config.toml
norm = "layernorm"
attn_scale = 0.125
init_std_up = 0.0334
beta1 = 0.9
weight_decay = 0.063
decay_fraction = 0.796
batch_tokens = [65536, 131072]
MLP neurons of a small language model. Each row is named by its layer, matrix (up: input weights; down: output weights) and neuron, and shows model dimensions 16-143. Each number is 128 + 24 x the weight over its row's rms, rounded and kept within 0 to 255. Numbers have three digits each.
Before each neuron's rows, "fires before" lists the tokens most often just after its 100 highest values on Wikipedia text that the model never trained on; "fires after" lists the tokens most often just before its 100 highest values on Wikipedia text that the model never trained on.

fires before: "| ", "|", "| L", "1"
fires after: " |  |", " |", " |  |  |", "\n"
L7.up162:118128154102129104126123109124141142130087143118126101161179167144153107111147121130107128141118131186077133143149119112122160120144118156109113135105188125104136145142142177143102110126139169162083090127129120099141121097092173094149145115081125159184166121171154144108120095142140107128121163121160110144175133145171112126146138092112063145117200156141136108099149114130136150134058
L7.down162:115131128112137110141127181140116128099143086137126168142130115104180153164120111138139126110114097095132130119144117113123094103163132151120134125129132126151105098109111113159115117114161142162134137072130119117123168131109142169125133178139129134102108114132130123135138144119120133146133094116089130087133136147125131118125105105122165143125099114161134153154133150099122137119142

fires before: "The", "===", "==", "In ", "==E", "He"
fires after: "."
L10.up50:104137111122129125146146114134117079123062132073117117112185176091122118176117097164137150190117110148073120102138114120143125136143142157078119125076171133139135149134147143125139063112145133130127118100149154081138127122089162137114137135119139179133137158175147129125143083172108147125141105106142149124156132151135108144122173105103128153115141111155156082143134114123132167115120
L10.down50:091118143124102130118141135126120119117146145130085095141129127102163151138131114177117143151163136146113131123128128130129096145125135131104111118086125100103123142136129112153138105144145122130144132125124131135126107134109127116103123114120166139127125138140150146113144110150104134126169141107130148103141133140149134126132105137146164129091146148124130119162140129155142159113136

fires before: "–", " | ", " |", ").", ")"
fires after: "2", "1", "8"
L11.up250:136106112153110111155113150132144113114138139120112158081120146155136118118141144097071109172153161165158155140155112115104135123138130100108107126127155145087120146112124135134124085135138105086113112139114105114126122113129150130134169158129112166158087099204131114140142131156078129125111111143113139166182143148128089161108120131138167094100164124081107134143120153102145118128138
L11.down250:184168097096108130126126156118078130159138188123150113153135104086127105127121112098135112071147105138116146109138157124107145125138094136104157121136104133112104141104110148123132163108147108095157105158139104082099107088129109064112130093115120125150172106119114129138125113124140130102126125148156130157121129165151120116132093127129113094131131142163094131150143162173098111078171

fires before: "==", "The", "In ", "===", "==E"
fires after: "."
L10.up133:118124103126123157123165113111097106132128146118138145104118164091169124172115114159160116187136134125126119115099119126156179149147130168105089126102136129121132141117136143127138095093095115118115094091146139112129136124127153147179129109077134100123144128166136126143195066169103151133125135079144132123131133151101099160135123166142098124120133133152167094176064115120138137104106
L10.down133:064134142140142125126130133139098135141122108129162110144132143109168127138135122143088108129144128102136121134129122116121143145117135124119108101131114113114124128144128134146148126144129117128150136133119118116132102110119153115128127140134132122105121121178139135144137114134122136124134118135120131145138123117126132106123114118116131112130097103138132113148140110119107159110131

fires before: "| ", "s |", "|", "|---|---|---|---"
fires after: " |", " |  |"
L6.up212:163139144100127146139109153126136137093107103093110145130173134132166179116078145149126102118149152155117135161141146114121151138142117128115133155126162119142116131132083139143124120135101144140136127159099121088125132079125159192139138143128114100184085136145140103114125157119113172129161126130069156127150154112154124105125145104141142156096125138159105139153153140131129134154110
L6.down212:129148134111141164126108147149118098089156107093105088142124127093122148149132122069148141128125086104149137126115129123147115117118104143101074152115127147123138104098178092111126100112137135109115164166172140158123136160171160150135120153141144166106142095125125121197131126092105189146120077142099155127141109131134125094110102117136119127094090107110113156150105119134118108120105

fires before: " | ", "–", ".", " |", ",", " | –"
fires after: " | ", " ", " F"
L7.up356:151096136113133151120081107114182151129125073110119081095122140119131115116129179122089164135122128087133154163124123146092121108125117141165142133111144113135139142150072170158128144114089132189116130153131127115117113152114147141180152109117170112112120116144111138134131087116163118116107146132115135143184092159145147159148126136132127145091150133152087150135117121116160117172097
L7.down356:126172095153115151157153116142114128170127111122159142169145105136091100143086137153118124094083138152123109154130130115152138133128117131128085202137135103132113105107115143137135122122133095103119145171133126123129096183093124129110123075109128173103145102142148143144148096114161126100151145091179135126143118108168133105114104154169089154135142126123099191096117112146144114103113

fires before: "===", "=", "==", "====", "H"
fires after: " |", " |  |", ")", " |  |  |", " |  |  |  |", ") |"
L5.up298:163117140092109128134115122155138110173096134106125123065135180125150169133142178102129142105125127148117147137130105129102150142125114150147135125119151157125124120122123148135121116095136103143131116117125136114124135144164173157127123091147151083142128095144131136116129097134097151081114163174108136143174144096106151126154124157132164145156091127137154115123122122136145135146145
L5.down298:157120151127142130127116131098133133189077103111146084036099137130121128111143180132126130128105103117116138092098109121088088160123154161094111110123103112104152132140162155141170085131137110130168146155137141093104125146088155173134126128144147110123123123134099137159112119104131111104150076166092129123121111129104133121149134135131205165123102114175137137134123156128145130149156

fires before: "===", "==", "====", "In ", "He", "In"
fires after: ".", " |", " Succeeded", " |  |  |", " |  |  |  |", " |  |"
L7.up383:094106140106116120144125141140107144144119102112115154088122156092145125133128118114114110130150106147140129099125129117114128139142133129129123113067148140124145151147138140138147067136168104143123111157153117093153148159124154163134106125166121142171147122172108096137166047141083140129102148126092165125161145145146121156174133140114109162092151128194161124125112133119120128115093
L7.down383:122141122118156121122138114147111126120109114101116123111152142136164133137078139105114107143093133132125107140144092107135133140146140159084131113074148133129121123123124095177147097119140134174103127115151144112146143158113164147156111147122137126148158118187138141149163112145129150150127064104132138126136136129151088152157159126148146135120156107141155116118123117131108171113129